Weights of a small GPT-style language model, trained from scratch on English Wikipedia.
Size: 26 layers, width 192, 4 heads of 64, MLP 384 SwiGLU, vocabulary 1624, 11.2M parameters.
MLP neurons of a small language model. Each row is named by its layer, matrix (gate and up: input weights; down: output weights) and neuron, and shows model dimensions 48-175. Each number is 128 + 32 x the weight over its row's rms, rounded and kept within 0 to 255. Numbers have three digits each. A neuron's up and down rows have the sign that makes its largest values positive.
After each neuron's rows, "fires before" lists the tokens most often just after its 100 highest values on Wikipedia text that the model never trained on; "fires on" lists the tokens most often at its 100 highest values on Wikipedia text that the model never trained on. A number after a token or word is its count.

L4.gate58:154162130162182094112160118111186120162104176169193117189071134113129107119108164099113079157158167123123058160161111069182169105112148112160135135115134080133100056144173117119155142089153127093104177156150147095126119082171132087117077100145150149105040090103126077085104150159113122200099102137146166088116146135178094135086136074120145117148142135084147122118112124165178114136115
L4.up58:143208183155129162095147152082197110120099127088192077156068116089177149160119113122130080158112142125122103112117115090159139171175096118110063095141101147132122127168121129107152150108113177175165084185181150130133144089164136129121115138102222150114076051097096122165077097109183105192084124097087156103128144102078111143079138113139172110119174118160126084143135137143114084140140
L4.down58:085157156161140158104195066158221128102106115158133090140088074116190116098129130082221115166134102112180065137112140123127120120199165114092109112110151158162092113160143138147208134097097158096138121156169137120079124094119129102050100109141154178118067128111169059200135119083150130151082121105117128088087161147122140127131165070116136113097108129170139108132166044192111088159168
fires before: "wn" 21, "per" 20, "pen" 12, "b" 9, "cc" 8, "pp" 8
fires on: " o" 100

L15.gate109:097173137095171162138170122102134117092114097113197117139103103123190126102123145121121135097086076118139147194102182154113171149170104129121096165135118077093198162148174170185068119113058076096085076118128127104103156117083140127108121118156115188119136163139043138137102128117106137155168094115112145142107138103148161113138111127112106108200084077135082120140080075098111151064134
L15.up109:193130141142158163131122166068151114114120175118115189140086123117150120119112128120101069108086211103112142145091115143178131086162151050046086160175107130126156120108108142141127105159120120122133097146143137093122172098103120205164153115143136131119166144152087153088130112138135065179159136130160121066158100133122152142166203171112166091174104136119095126116117146132124144146111
L15.down109:158136125111218138168118117105140096151093082132091136104118158119094121145139111111137152128130176088129124131190135130113058139077163123126101164125160119129130199119148057150140086127157155123130121113149138134131145128132120116108102123152153119137123109130146152103147129100132132130132068121189152161146126195097129194155104135044090139162121119142171148141125100074206145161107
fires before: " |" 27, "." 18, ")" 17, "–" 5, "ed" 4, "un" 4
fires on: "0" 76, "m" 13, "ior" 5

L10.gate186:169114101145127127166090088158151183184061094046170094133075124136145127128050141062160113144056141138114116135124187180128149146160084149111138102134143103145116150173149114080135112144110151116138092137136070138137130145156140113136116130126083121134121176161109151149164184090133081071190128174148126161075115173087108116121067150147171183126126079116106075204176175072129146143198
L10.up186:118078136211159159104176113066108102148125186149103134166133111161161188118146108119109172132128087125113170161153103122089148123112144155131137040130130135135133148156165165082148163148138034130171158153181157138114112177148152110118100082160158084080149153110118104161069110143086159117112153103129070104150087106155128106073082150159124114130156178130163182133161151114139105166137
L10.down186:106083079150100174166131078132146143163119083191149118107107178174204070091126147106137179140115159124109137136103118114118109086132106086116158120123126153157185146163141154068159124111108092134112136105077081091129141175169088116132090048109097101155127118146152135148121055098116200054170087128171116214137134106060184164134067112130161106142099161190158139145150114123187104100108
fires before: "ury" 18, "er" 17, "ral" 11, "re" 8, "ted" 8, "ing" 5
fires on: " Cent" 28, " cent" 24, "st" 14, "oin" 11, "ent" 5, "und" 5

L22.gate35:058134174154129131197111131119114150113213142113129156174162087091187153140144138170140140141177154176113120112133134100199197196086120124118121127147161169124062117086156164157089107134106114121139139123142136166137156138094149116116154099138124121201112115146154111131149063099138093134078074114163134163092144130132063164123149107122143150121098108078153101152084164132103166106125
L22.up35:066132202155119158179145082156100123096160159119155174138206113152104157086098112134096091094155154151138160059163122132147170128098081126089151074140129121071134115169109121143109132169153097117145112099166151131193130141127041096132135147127131073186162119107144160120113080115104120154111095206137146101094093152152096087024135133131098163141123191080167144089152140085136164169096
L22.down35:119119149156109110099127165147192152124143159139148108157121144123163171134123182118117075138127082096150095142237146135114139107123102137113124065075086157155107171161083115142174213141142155154150173047199100126098158156121100149110153171169136135113130157098134156131094152167150118115060105088126089175143037171145153121130174128179102132142121135123165063112130169129123142157099
fires before: " to" 33, "r" 7, "al" 6, "on" 5, "d" 4, "od" 4
fires on: " up" 24, "ue" 14, "et" 12, "ing" 6, "f" 6, "ition" 6

L8.gate104:139212132149172138162148150118193152153160064139172104108113099156169113164159073107125140125134094104188137105128193136090127117175215137134112096128169123145142156147097161134141070083102156118087154079136156096104128108115152094073121110153195141168057128188090092115145156128104092118138101104116140047141122128134118122164117124107143112148134113139156149117134125128068131184154
L8.up104:101163113077169102154089133051160145115105063135140080193116169153183153096190089130114091106116146146103094149137104140174160086143110224122104120134155080155150132124106144112128174137116133152132163106158100141157082132124167162160080096093150133154082119036142134111175150081153197163094146134171169149089124145144112094138142135077122096130153115124127102153109112111118081185124
L8.down104:091153084159144189074122132113198122132102095157091135151128127174119045089089107156184144139172098132112125099114047083174158131177084198161119109164129117162110089111079125111184152134129114078104120134197087135120098100086160113149091115169114173138091154125116156095129139101137125161097173083146097107079093123088145160166115044129119147108090139094099094132155089119148143123128
fires before: "per" 19, "wn" 16, "g" 11, "b" 9
fires on: " o" 98

L8.gate277:108104115143136185152152127143121157149119096078211139127165123113129139106174103078192131138170148146155075138154149112042197191165111091148162081121142099135055162112048117076118158064096089094083122135123139157114140138131080148109128079127139150100145133167140120168135114094100126163179083105201126129102186107116203163142124159191137122190159150161079132158132102095181095138147
L8.up277:097089140120124118147148111147134080166163087095132163083075122111100147094104135044168171146166177160073088148119179134120176102102128185162162054176189099111135159126091103121153101097176118175117131159164088126143126106129132168108113126117147136117149084127111131140121171130131167159129122102129146065140176096131095186103148171162152177152202106108110057082139159112155124120114
L8.down277:145113135141191093108097101182105142110132103145169104091122145098131144098073105098118147145144118150100137116167131135182150080169132175186148162065146106129151117165096099132130124065134177125155121121142104131113137083086117143110170110131154102177130088104082090123166104111096130131109119116105161113133119141110118185143181206149100193137153128144120101072117127149153118103052
fires before: "oin" 16, "ourn" 16, "ust" 9, "eat" 7, "un" 5
fires on: " j" 62, " def" 19, " tr" 9

L23.gate59:119148145076175127143136150073102106123130137098146130085142149110131082059125126094156090085163135108154084153067084088182144151163151115098167135083088073110124144094094112129133117114167086051131148160106137106087114159141146141146125105132162144141141183105144079111092105132120123130180097147130138132113138149137098193151212127131112144065098117150109149167128162166150123114178
L23.up59:130138106127116123152139109113132091087094134089179111123149190099120151092126135155117085131169125132120140072109095110113152077083146157131175146170134125073151111098133161102127153068099075134073129149145096175103084119122140136136084162151230110144094095149143086068189155144176137038131138114205100143125157126160090124079096143116158110105076117101182125098126101132129137140126
L23.down59:149103157129111083125147195086127126147138070133077105107152190083130080137105151138094098108145133074137110141053093109110112117108162121092153122068185152115160149072141175163139123150137028100160130091130031140148079190098142154146076135150163108191103154136096181126075128115070145124082133177060127140113126141119133163153129068078099135163132099165119126150130154105115100118098
fires before: "\n" 53, " " 33
fires on: " |" 100

L12.gate306:152113129179093136173118160160145026148106139078140121061140120164086174122129161084103154086168120182133114114145149137113124047113099089168168117158094099148129053156112151092158108133043070189145137108117172139128117133160136147116121097122149110093153071115111134070144165127151108066134134132122179109060154102094065146164132160097124089156184164139133111146126083126148095105102
L12.up306:125105107125133104143115094124133054140080140115137143099106166138116141103108096141107158121115147163140106095100132110070137147106143130169150133145078094118111066193144114169177103147080109103142102129125086171145135184073162126098124092142085114130107139103115098113176184114147070072145082096154191115119180086098098080201082034165082134121124164130103144137124073144109115105101
L12.down306:080182150118118102149168098153145183127100126120091050121100153135105127147127099103146126137090104102126166165075142107103169107170146103140163148092130094097080082120114102109118124104122156153146118159108109164041201150145112113172106154151172163074115141108138072094121147170104140128107198133075108160151141118100136120161111073173135136106112158219142132180186135176080137142099
fires before: "er" 18, "." 13, "ered" 10, "ual" 6, "ed" 5, "\n" 4
fires on: "id" 28, "." 25, "n" 12, "ok" 8, "te" 7

L16.gate340:131098162112090126184155155129111163114103099138125152109155121181141116111138142122104152094172166148156119125129120102110185087096139128092161141112130140169116089177055093117127115151107172165096151109145102138077086069176133078142132129100126158084113139072110086114094184096142120131130129072187117151144064118155088128056076072173104175159177120164122135134126128143069117179089
L16.up340:124179077143126114110138131169125130089113119093102216120111113100150120191167074182133135143104120079128088105128134144145093081134186119135102067125119183146189118109160080112147131103138169107153082130125138142102118124102108060102129119175150118101044108120108132116040148151133109063125107094118145144131099155142149141128173114157086099116103111102145152136163085117118074104092
L16.down340:174120115124112104140129148117096165116143097081146115129102082141142135110106159130089133095103090150122094140176113121109116103099104200062142187148127152131103144152119138072159131098127120137156104091086174163107117046079127146169063133130095111130135224132104088075108126097110115097114160112129127118116098150119064111148146146204118101102172130153133164171107135124101144141119
fires before: "m" 17, "ign" 14, "ist" 8, "j" 6, "p" 5, "oc" 5
fires on: " sub" 33, " ass" 31, "ub" 8, "es" 7, " des" 5

L4.gate353:149120171165174128089196101121124120094119214163125093109138097162164117102112135173147154139160120127126187121100121175096152127123122154123166074116111064176142142232137147131123179158114097116163112153148161178148128002153168149142143092095180116094070096117129113112190135150165037126116142145167140108118127101098130128161112129121151127118159135135175135111142112149145126128125
L4.up353:136128135134164123125142117158147118110109186166183112122088119156119075117076085184168173144069116129135183102107120124105163133134131175128185121122060121183129103141151148133135157124164186173155140149174099173170146039149166117171175065108133103070091094062080080102187160176187064123124166133165150164106152118095107136109098128065154141117180159125103113089110150145153177087121
L4.down353:141140114138129133160090208133133151182112146180102171135112129116120128149082116160140121087032158149183173093122094055101143178126149107188120151161139185083133059112168097150157147097184176138140147061182107111088106133088110132132139059086100162101131081092129110141114135138159173128131188149092123131104156153110116147076149171093068177159144148104140115109112129113105111090100
fires before: "5" 17, "0" 14, "3" 10, "4" 9, "1" 8, "2" 5
fires on: ":" 83, "." 10, " was" 7

L6.gate299:178145131147139151151188109083165113049094151098118159125065119085134138140155126118158142145142112107118128128201147121156116081129159159143146172114127167143148134135133080152097067181157085158093137113106140131121170149123074130083117156093109137143088088151112045105203070159130114153136153128147053062125120166159139129122154101141145159114117128097153143122114143115125142176107
L6.up299:152106187105154153135147140103089149039124089123137112092140109128133100094108028108125134131132124125119112088158124138123141156137117123125148187155130170143139086170114132132059091075170118126109093177173112123117111154169154097123060150184152165129109135122113113113141115188108121093115130097080160124095162060129147168132128228090147134105130108167099136151089084136147090058151
L6.down299:103114076145141183154171093049145086085092099077159157087100044111147092127152117118142117145117181149148137092193157152115157150154094186161123206135168192140116117199122077135091148128194113142101082132164116159138127135084054111087060134113172156156168106131164069099176141186113105136170132116104090134139127111056134130125185082099112102141082154162160107129131131106119139111139
fires before: "p" 11, "qu" 10, "pl" 9, "v" 9, "ce" 7, "f" 7
fires on: " re" 100

L6.gate279:103152091145129170100146108132148120109103105183156141149115147136106120181145066150156173179191130138119083067105118100122147139121097133136173069152083214167167107160119092145184157098110116154151109127146106109090150139152166142116109151200204122143040120101143120102102086107183172188152097125140149132147119079117130140149131142149125175128148106130101081085118156126166129102145
L6.up279:149156078147122167107174079129134145098151127103130104153118145168088164135197088128128142177151115083030065168139121115119176132137151103108155101139111132096161059091109131121134109136091169150097112095134100184083158103167193148173138108166149167101088117128169114138134058103138141193109069144145099093098188125119096159147162082180134126129129069182107115100152095128140092074176
L6.down279:133191077122161157148157124098133178091109085128183145116115105148156152148190061103140125170117173089091086112126099164130175114126092113166100143120079162143129076109167129169134085144147127118144205106156137114101117136163148120154147126151198127196128134185130098076109117119143145192084118142115107114143155125138108152139101065112131132153135154078099113082120092152087186116130
fires before: "p" 27, "m" 12, "port" 9, "age" 7, " the" 7, " " 5
fires on: " im" 46, " from" 24, "m" 20, " ac" 8

L11.gate173:133078179141148142117128168108182135102144118128136145072146145137085125140133152100165086103123164078121133164113159123128082183191081156112155110150191124076104173066184106114120131111153110128147165194100121155108083101155054125120148161092121137064150150137128103102127148098124172085135145115064162166095090108058137121133132173186135185125121118137159126131124130133136099091138
L11.up173:111168115105166144156112165095115151147078103110130188125117105110131144159168063118109139161121146115141148118088183105127083181023122105086133095185185174104181155084107124119115052126135090144152147158124093102137125076100139109111156106157150099111139145124108134130110156187166142148111147075115159139096117168071123181126139182124164138157158159163091154174054125173125173163097
L11.down173:066144131108124144110087150116093140093122066125168090097074133127105109029115124159231106113152144101155130149133056112166127116089109117150135090155170130121124137090104128147156112099118116154145159090200129163111123100118168094151108083107076123136115160149115106133124112136123105146179095094119127110092121194131131178177143164131123085106175151172151159107172131160087150174074
fires before: "em" 34, "in" 6, "ro" 6, "le" 5, "ed" 4, "ph" 4
fires on: "st" 33, "m" 18, "p" 18, "t" 15, "r" 5

L7.gate137:149117097124144056119141187128120166119137117071197115128147084109131112115110148097155116122128094115073119102159077178079159044130141151163117127106165134111145149115131183085130144121152145100119128129146089107172140094151155211141113131167107153164149173103137208169125130134105131025129121078104147197106106145091100130086125161069142143110147121142093075169108167087157125107148
L7.up137:170110129113133087139168150160132165088091139145167136099129058131074143150100150075113143117098085076111125186125159145122190118159146126106181162172166130118123113194116129118159175167101145095134108082146112179170100136142118159186159108187135149163091184112159183137096180164148101157116083107157133134136085140121226124109062169123114142171125150147124132173141161142119107124130
L7.down137:133084173110142117173183147120122144098098074114148121082119120072094126151093129094161127202110134071117112097123178114151121059127146155137124149126155122098183154170134141116209173136113136105100118153135087115148074154154103192097117148183120154160128226128179202129127147128118107096153103119112142158119127165108164143129152154084154140077098137165136165163152119112172146120150
fires before: "ury" 18, "er" 12, "ral" 10, "re" 8, " |" 8, "ul" 5
fires on: " Cent" 28, " cent" 24, "ield" 13, " pop" 12, "ton" 10, "op" 6

L6.gate182:150104101192131113116162149169111178129117091160177114124084111142127099136126132101121152193172168158152102115116136141115123127103142048141157162116133150145137187112121084089111176134089206138195141134070129169120117159159156120142134111195158094089118148152097137138140180135194103149216100131108126172172186134165136116128133158108141143161136142110076178180132084090159195146101
L6.up182:197184099131137103140138121145122091093110109109135107120150108159116130081105117103158177120142169072131096175114113153129135121098088108117146135069141110162158105146141121142207158132126061097088118133155061081073105066177150088160134080126132175170160102136110144116174133135105156144157138133180115167138168097108144129158078137149167139099082090149165110175144090126140150208100
L6.down182:105181081089139179182135125100161130133086172104100141172111064169130164059102140146110121108096134127141152174163067155148125099129153100078098151063149133134146085102135124127145156149159041150105123142094143130080127070160092110108150129142137190162149065132171141145148144151109162165122164125176121109129189119087114162093053170129175208131111124155119082103099114142114122188065
fires before: "p" 16, "st" 15, "m" 12, "port" 9, "ab" 7
fires on: " im" 45, "oll" 29, " sy" 22

L22.gate196:109109073045112101119142108145111135090123146130181136219094139181152172145133137158169094078047200116107132152099095148131167090145124135188148104114085128104152120117092101108076151100178145109109137128098080201142083086105074150126128139176100129108150131145102158121138092082133125108176179147125131124115176105096135124111068117168226152151148122127112114139153090141071087128126
L22.up196:114120137081100096105163095113137131160101090136093125118150130168108166084180166181111175111079074068115154146086054112109198118092110109175177092095146085078103137126075143141164158154143195117092201120146194125103144107166137144131160147093090073120130080090134164101119118111099143116121117153122132139098131106092146128095106172136145115136149085127144148091163112137150061142069
L22.down196:142172101049146127156145064172168124116085156131133120149059108149083160089124169167067226136107124112132161112105098130153105139119122133167133143141101073065095110089112126075109166071159121144137140131116113138151120095100122073151084139128142151063121109119121149102219139155103155141177134117121130110139114160126094101159130096109128100153099106119099134168146135166133101138126
fires before: "6" 20, "5" 19, "7" 13, "4" 11, "2" 8, "3" 7
fires on: "1" 20, "0" 16, "9" 12, "." 11, "2" 11, " tr" 6

L16.gate290:149180192147199089120144117082136165069183086106128190191148119135126112158155153130128164175057142151167179116129123193138165095161131086116119100096146115159150150146097133155143148176056203119116127085116092095110103082154088167151105118087126162145123141099159109129119130108080172093103115115106159130114177100110119140146161113109112127111143126089099126175102099145070101190110
L16.up290:140130129114115123139150166107100122091196077165113136136179185137087099133140142121176153159099179139107086134099153156110137052124068107121050149145087106091105185172110140125143120098148091110115193138076106130148084101123039117191120154112115142129141116118137070032142111090069182117118134104163153123139123166165128106156158129073121054172158080159135120150123132222139104150147
L16.down290:094145066118090080147121174143137102166064168098086114104135137144141126129148231117121158104155102174093107138097132100127138127119116139132100111119152103142167090117126087190154062168100144081117127101132092156091111133122119196134078149095145141157139111129125121150132131106120112141146188000146137107103121107144172140087144105187154153144097110121139149132205094131171157072123
fires before: "ment" 23, "ing" 11, "ed" 7, "or" 7, "ings" 5, "ion" 5
fires on: "on" 16, "t" 12, "p" 12, "ish" 7, "oy" 7, "y" 6

L20.gate65:082111086095118111130140085103108082145134145142109141165147165104133175108062142150133103134172109175174145131115057080168127120110104109210104102105098131151172066067093141127035175111131138078129151176104163130136107203122134152209122138131206183080118109137130137110088126162125077157100175133106108066055126064075081111088101101154145154130116130128167081144097095103073121150091
L20.up65:143142137112145118119082053160086124137157155115118170124119172132124170076106094097082085065133120168095166079188073199095104103129134081105112178057079124111098122110083164156085135124107102113145144143042160106145128134109112104123158109132104147159097137145137138082145133157170059107138152112171139135105145120094095118154151123182146092138125127131130154188173140101110118141139
L20.down65:067102133084101131187159129153098117057110165064138101139058137078157133137125134129094128120124092144109112144132124118087121115127128156156145076098166173156095127151128110132121146103117109202169092125097137150132104087154099153082176113148105127129115138115136060176108101068090196132112066217109117172119130168164069108177145118149140148103128148183108097159166129143160141133084
fires before: " " 27, "l" 15, "ered" 7, "\n" 7, "ual" 6, "igh" 4
fires on: " |" 27, "id" 15, "ab" 13, " h" 8, "f" 5

L14.gate292:055125172195112107147054137100120153182182124140144177146115161150160160091154130149082161129169166136122154095193125120169150145113160158096103134149116073158083126121194174111116107164084123157094139109161125154064105139133151136121092124140134146159126160106118132116170116139175085134182060144150186165074173123104099162107115079125119119051169133150155125137106095128125129203148
L14.up292:147114121165143164142123120057125145135160170151096135154086080144151083112107128128144133106124128082140155122151119075147101197160137157119139141098159115148122123132140135187135124153123186093134134164134136145136124144118089148106130158146108095131099141115148128092166142108128166088179078123153201192067121098099057138127174093120109127062152131085112167123130158225065096112177
L14.down292:121117130164074156136108149123120095095141196106155167111121122124173112128144151147146091123167156082115144073175117169077141180130095157122096102153170129140118165041129166169108157109152145059129127120150125107045115132132147065128151087150128116165104142147205125176167115112129093122139106106101128116110109138129097112097137121097139093111132077147187084075080086099160140160173
fires before: " to" 34, "gr" 12, "on" 5, " the" 4
fires on: " up" 29, "ack" 28, "ue" 17, "own" 7, "ing" 6, "ro" 5

L10.gate139:124118130105169116122156160093080135132131126192114138154068167141094133163139123120091129148107172122140109148126109119122125182093145117107161150092123089131140109177107013090075137082195149129160160133131212120109169092093107125132161139114120117062061143150068132165114189141168060147160116113115120141149104075130144185133168127168137152146135096111144107240124153105097126065132
L10.up139:144117099234114117134159104138168106094079114188096122169132160132058145119163126094141147094108163074097105118174119119147127080131169159186135118104099112143116153139155103156064134121131122087130171139122108080128159102194107042108180097125140126078111147128098117102120187178150084127118099090121139127115094116128164098091147097150150176130130155134143171121091096105144166160049
L10.down139:130094078172160101128187084147108147110181087101134128142143158164167190085124153133114092105155140146147135164146122131110089082181229119154140127130139124094111148152143072134121185123192133134162136135136133108112119052125102078133169086141115164063131143159121102075123154106156110203123089099093123114139014100143096164102116120114126105137092106174132134159049087139152124188071
fires before: "oc" 15, "ist" 12, "ign" 10, "emb" 10, "ists" 4, "-" 4
fires on: " ass" 32, "ss" 26, " All" 19, "ll" 9

L8.gate289:125132143127112159084107082112048144127166145114056147162115105148182122133146131138107130093127133133187159123116111126147113088130132140173162132127125119138077147135163081135064103159147120118094075200164125157095070128099126094150176178109121162107172135128122059109120150132103139139124173086119124132178127176125142067138142183148129083142122122108113112120121149134119182089158
L8.up289:132107124111156200019128119111052156131169118084039160138116151176152161102120097110118089121116124154144172113086126107164103126155154148175109099145139123154083134166174111145112107119203070148079140158134140142088117113110189069132170128110154153101126170144096099123116114109118165160135192108087121140166187172140112116132141163126180098145131106182103091142103116145166131121176
L8.down289:126134100128160129066134189070055107150129096127069101162154090149115170157119149124103059157064103106191198101115145134162148134141146159128106082104119077166142108128185090089148118131153086178124130076183150173066143086141154120121117101105103148153116167119107105136172124153081145107145177090098159159116145140113094078139052156122155106117125126155130080121164117137159173107139
fires before: " as" 24, "i" 6, "ow" 6, "er" 6, "ar" 5, "ing" 5
fires on: "ell" 50, "uch" 30, " such" 20

L2.gate134:121168143152075123132201134107172138081145077138168067093139080136160208119099151100163194099123165173076152166160085152097127097101121089173152107122068104184128108061124122159148158117184093133107196155113163101123162136128120161127119103148102099131140137140187102057167140188108114147147142147172109106162128099113113074130167171177163167155158098112117122158118146122143122155183
L2.up134:164055130131130136142212139167171174137099123078117148151109073152120116111178128123115111086137146077115132123135135154136102193047095113103085100124159178127064167148084113156092142081177136124144154141110149085060183156129107131117077139106174121134109094124200091133180127109148094107121214100089083120132116039085129114107144149128161100132130141155110131137058137113148163098159
L2.down134:094115101157104142150145165145131160122102139090128139131151065096117090130190104143111106107155164085113115053175191127147108201116087169139066149118174207114059132127097087130097149126164113120135157138143125135092206177097092106114083136119126127161138108137203110103185118117106107104164172090036109092082122119109077142175128098101149106147098159137140111134074173108143105108101
fires before: "p" 12, "ce" 11, "v" 11, "qu" 10, "pl" 9, "ac" 6
fires on: " re" 100

L19.gate37:145108116133160140185160083122155106109184139108183100163167121099122176126098149141174120066130094078089137182136095135125061132155115077124093102057154101117198140169152073128110074092154180102188098154108121093181135135134144109091164076128127123130097149132147066087110069126125071109090101170083190157145177098169101061139101151081111134080144115160120134113136161112163072122148
L19.up37:109156093100132139129167150129191101115142171173096134172127109098082120179140085044138094143104134132122157100086148109150134173143130114163137173085206126103184117134138150156124130119113178114173121120125175118203171115142125107115125167106183139138149148160120117142122189164136188145116146142083155147050119122110110099120127116158119085138102170094186108111143225160155156126170
L19.down37:132106115172074158081140179129132151096139121161148147143142087087132113161177086109071099111095107098113192156093096068117131158120141064129157098118159128086117127113151151135173149110162171153164155092057066126180136142075088179095160140161133138150172138119143158049114107091152085088130167097064140063130074056138171126141150157140163212154112142126110115104129082130176126153165
fires before: "i" 15, "f" 10, "ation" 9, "ft" 8, "ial" 6, "ear" 6
fires on: "oc" 19, "ra" 12, "ie" 9, "av" 9, " res" 7

L20.gate298:076159170117151078167141175140129106123149118149161138175067106138073094127114150157130177147123165136118183149112110108125144108175120122108142102134130113092098146148124092157115120102069214130108111128135084118094175118165169124104154096113128180110121167114138147080114095128168202135108086171162069153205187114174174097104117121164111070121125107109093175161079108069159162115096
L20.up298:081171127086137117120086190138110128128147124050166085145139131079146193110104136091131102136133171118093124166124150135120144117115096103134107210152128113155155107146144163083167154093117131121134132156114086138121172164117135120154109135181159060096182134210146119169121117148113131114208147189170117192166117116109166168234157115155153054151137151183088019155118127128114136114144
L20.down298:102129128158128125153091093143154141199140037128142134069160189134124075139043142175129139114175116146093140135108117132105094189176054118142138148115136092149081137150177130131137146128072090064124183166103132156090102088133149108149121136191084145144087139147176136155180118185084157175129147127159125125170166124122145158157088156138160104154102171130127146186138114109097106139160
fires before: "er" 34, "ers" 8, "in" 6, " |" 6, "f" 5, "ed" 4
fires on: "d" 20, "-" 14, "m" 10, "ord" 9

L18.gate149:112159121103168102143092119126073137075114151095175185146145180113157098163196165135100107150184161087122153105084131185203131141097149144176170131090103091092153167151133130181087128164124193110096142171141138144137121134171098204134110161116134146113123138081224160101146152131130107123134132154110098153100153136161106088147162131127077164169149088108146137122131179178160056085130
L18.up149:116107156106119073104200086136109139160133112110192137159141178135096168095115126135129067099112089128110128127131145098140128170109149166131100095059120115161069150111112101132138086159132174115129090199150100086122072094147098148163116104172192092114130140163109119180153183123137178096116122178200122107141138190134115084119126103134105114134100133135125127082073171163064178125132
L18.down149:185147195137149155151175133052104178156143090121118104029117120142147095119112167119104125137178177117129164090122160114151130070152110188191141123103112122097146099115114178191124152196084096145124178096136077166121107144114122193106134063116133068117096091134099145127169101153140157149120121175113132170094182074130106136109104133104116155153125131111153097183094126116164141107208
fires before: " " 44, "\n" 38
fires on: " |" 93

L15.gate190:136090178120105167149116159066118131102211157093172119084078085120164104177066149175100166156141194117099105118099167127101097160127107070139088139140103144093127180099110128135162117111152200078116147156114132138131148106093209126165059097088129120153125162076155120087148068114163148143142127087108130160095145113125113092153115144156158173110137113092142160103167118136146120117086
L15.up190:115125182125091204147081165124081102121165121171078124158182131103159142108085154157114105123098115063125060170088115097157124132170094138100150098126038169115178127160110164157133089124144101121183166127109149129149113139109083084146096123142123110092152135096123126133168124149199144141172173073129170123102129150092118151075112139155158102137182157126124106145126143141168081086089
L15.down190:179093167099172087108100081118131141111100104155115134079116104132137078091079112170179132124135174131173160050138163142112105121147129093157120132132143113132167051093115176154115150083128117100087094154122161127141055126158129102155100135154130147111112145196108130123143128206166122160152096114172127148092114104142155134148133110097106083165136120117179133044163107145151194136135
fires before: "0" 23, "em" 20, "5" 7, "ph" 4, " in" 4, "7" 4
fires on: "." 25, "0" 25, "st" 20, "m" 10, "f" 8, "le" 4

L9.gate281:112106145191153183100157106111139099097142133145126153138142119120138156110098128093159151120132100133151146128172124147053146142091148123110208102136143159151117179137101141086161100115168180163034170156065116176120153100145098111174155106126165149119137108159066112092103102147111131150122151134090105107183166137119129107145200132121167170123127122149189177192107153064171103132137
L9.up281:113105142168057153149127147147131141131095140109137146144183047169080123132128079134208138127118128107183119135135118063143147154114113089113125182207132129195117135095126123121134136099163158099106093068173107141144157118088121224153139043147177107107127100100119128090199118169112113128118135110124127109180092193102158148145116150111125145109095115144178150146102129114095203119119
L9.down281:112139110071139151130156114125128141092060097151141116106091149146169137127130118143175162134086129157190130097180107117114182162074147170154084207140133090138155071133123111147126138116202120104129101123110148133120124163112086088096116097125104121141150126122095085126186123219173118096173110129073069168179112137067107141168143126144102102099080135155160159143117141093124136164128
fires before: "p" 11, "f" 10, "al" 9, "le" 7, "k" 7, "v" 7
fires on: "ri" 31, " Re" 31, " re" 29, "e" 6

L23.gate231:143053117117121118151173093131127102129135116163109121107117144096110122121141168114145160023121067127150141086152104131111141123117132153117075130138109111079149175119101145110016195101153216180071098189144140161137135116114169086097130099090121103105056087073160135129153126193153138137100082152114133128140124097176104098150124094110199095146156153090146142083143141072095086169107
L23.up231:189149136130086095088092117091121136123177166120101152116134157174107131159093164153153080132107141058161128160094063093123154133098105204120120101089179087138155150072077176157107118115155165112139129075131152138123118144110118091109119159115139092142159093054124170111167135140134175147110112151101112107100107081103142165141101160121208134112214091145101158092128133058157084111081
L23.down231:072132131104108106115083133128132056100130111140091095120128033185103104110159114152080085125086137165100126123105147135161099064120149154159098148132090116114126112085126149127076161100106075133149133101150081101109112129118090085097144076134163123168092121128144127097161131098108214096149109073129131142138138179145132145101156087102119059141140130163076053147104156117147094150157
fires before: "1" 48, "0" 22, "5" 11, "4" 6
fires on: "0" 24, " " 16, "." 15, "1" 14, "9" 9, "2" 6

L20.gate62:138133143115116074127071184126095131084102116062122117155121108142115202171192189120152176109082155154114148160136090125099156192140120092146135147113123161154171133150132109090090093152082164146150160128109107067129116091174176197108133098102121095167124136125131074077074138114160131083096102117134187051093151116119138087153176113159129149133107080139086149141126116134111147088121
L20.up62:124130125195132150040165098170106151156110138108154194149141133157115128118116123155143116132107152144163121084136098139153087126181149156148134069112158149141133134161096165139106067141159158175057141173054093076124169085094111142135101144115139181064141153135123137118099133169172102160138130133153157081153146144115154081149078096123119172156103118134155147147110096198097100138138
L20.down62:123100157167090078127162112157106088131113195160181076119123115140168134140128117122163111125121139167171150091076150135149119116130161037135157187121171139165140127122149065144151119131120168134081190129118090095133140127107091096131133102060197149120173159138111096198134095142078110082201131094123133123108094175144209167083155041126122125134091138104161122142109185110186104092179
fires before: "ment" 24, "ant" 11, "ed" 6, "ain" 5, "rib" 4, "ing" 4
fires on: "on" 21, "ist" 18, "r" 6, "er" 5, "ect" 4